config.toml
hidden_size = 768
num_attention_heads = 6
parallel_block = true
init_std_qkv = 0.025
init_std_o = 0.00511
learning_rate = 0.00197
final_lr_fraction = 0.0
batch_tokens = 262144
max_seq_len = 1024
doc_mask = true
dataset = "wikipedia_en"
MLP neurons of a small language model. Each row is named by its layer, matrix (up: input weights) and neuron, and shows model dimensions 80-207. Each number is 500 + 25 x the weight over its row's rms, rounded and kept within 0 to 999. Numbers have three digits each.
After each neuron's rows, "fires on" lists the tokens most often at its 100 highest values on Wikipedia text that the model never trained on.

L4.up487:539491493483500491492526479504479504509502449465513539505505512487493500498508547455541486529480535471492478503469502527509522492534527465536517501527510506491522504506512526494470472468487518490495504500459477492491492510489517500534486521536499505543483530489515532460502516501500425523485516481490514513481536489523481493502504477510526494527491511499506523415485526518461472516526
fires on: "am", " am", "w", "ew", "om", " Am"

L4.up2709:525501507489523485490544467510522491490505479480478519498466531442486506548506542514493518525459477473484506527514518474536504488500476516511503493521478461498501529501506502485469460470500502502502506486490489505463502457509479486496508490460544518478492514558467505520514480516496462493502514520481481496530538454487485479514462532517505500522532431538458511537528512545520472496479
fires on: "-S", " Ham", "-K", "za", "-A", "h"

L4.up2549:472476453446503454461508475544425479469455534458471495512492491501495479487529507500513473569476478537478476499544548520507486496492469504471510502501487512478498475513491498488513522515482467501508526484510494499524481523529503529451464517513475492489518530491492489521540522498512497468468499491503503489494468511479475557529458536489494485546480547529499514530466510472467517535506
fires on: "-", "-S", "t", "-A", "-K", "-b"

L4.up999:471483513485516516519505458487493446469486516468508489479542501522500493497471489491528513476490466529500487538494497505449475496498496460508504481517491500539497518511479491531485484487483484472521493458488511493480505524507480489441497467497509503520474469562494485531463427502511492510471490550542488513509506495541495466472505487490528530460508487484487528491519515509474460531532
fires on: " th", "th", " h", "es", "ath", " draw"

L4.up2554:482506487494482528497478505513500496505416471537516470525519461486531458532501559539505509492541462503506523503533516481486529479487501516533503451487509491482509511523440500535486476518523508526507543483565506522518522473470463487551512511451477530545531500491486452448546518453524472513509489523462509497489474502528536527531523508472481528526521517503501477478477498484464490497500
fires on: " Vol", "al", "ol", " vol", "ran", " rel"

L4.up993:461469446506503556476471536464511487519502490533491537544480460503532514525491505516491544528516527504463493549507519529513532505548501479489532548452504490493498459482475517462488522511489442496464460486519529543486500471532503514503547507494477515540499477470462510531496532468515482490473547477514527483491524484512471503494499511525471505515500538521468499489518482488549492482557
fires on: " who", "er", "en", "iat", " non-"

L4.up2515:476504511466492469479493486540491502471487545482508496459520489510508538523472496508499488429515520459474516514504496519469501515526462518506495509471505508484498492473537508491517464531541512503517474562454496452469513542484470516481490538469518509502498565517515496522473521528470532528435506511471498509507482479491468484476501458495451434493510478498513490536483474523479502522501
fires on: " |", " | ", " of", " | Sh", "ks"

L4.up1184:490531470499522514512477533523467499483447507496524507528479477472458515502517501494518513486518522497474476504468496511479501499533487514508508477533457484492487491475485488514489482481494526442496468491458531505480536525556452497499501450548495536493510505495515479465452457462519531498509521535466508521496499425432522471523502525492494466512505481487516540509523498460470496518547
fires on: "0", "is", "ia", "t", "osure"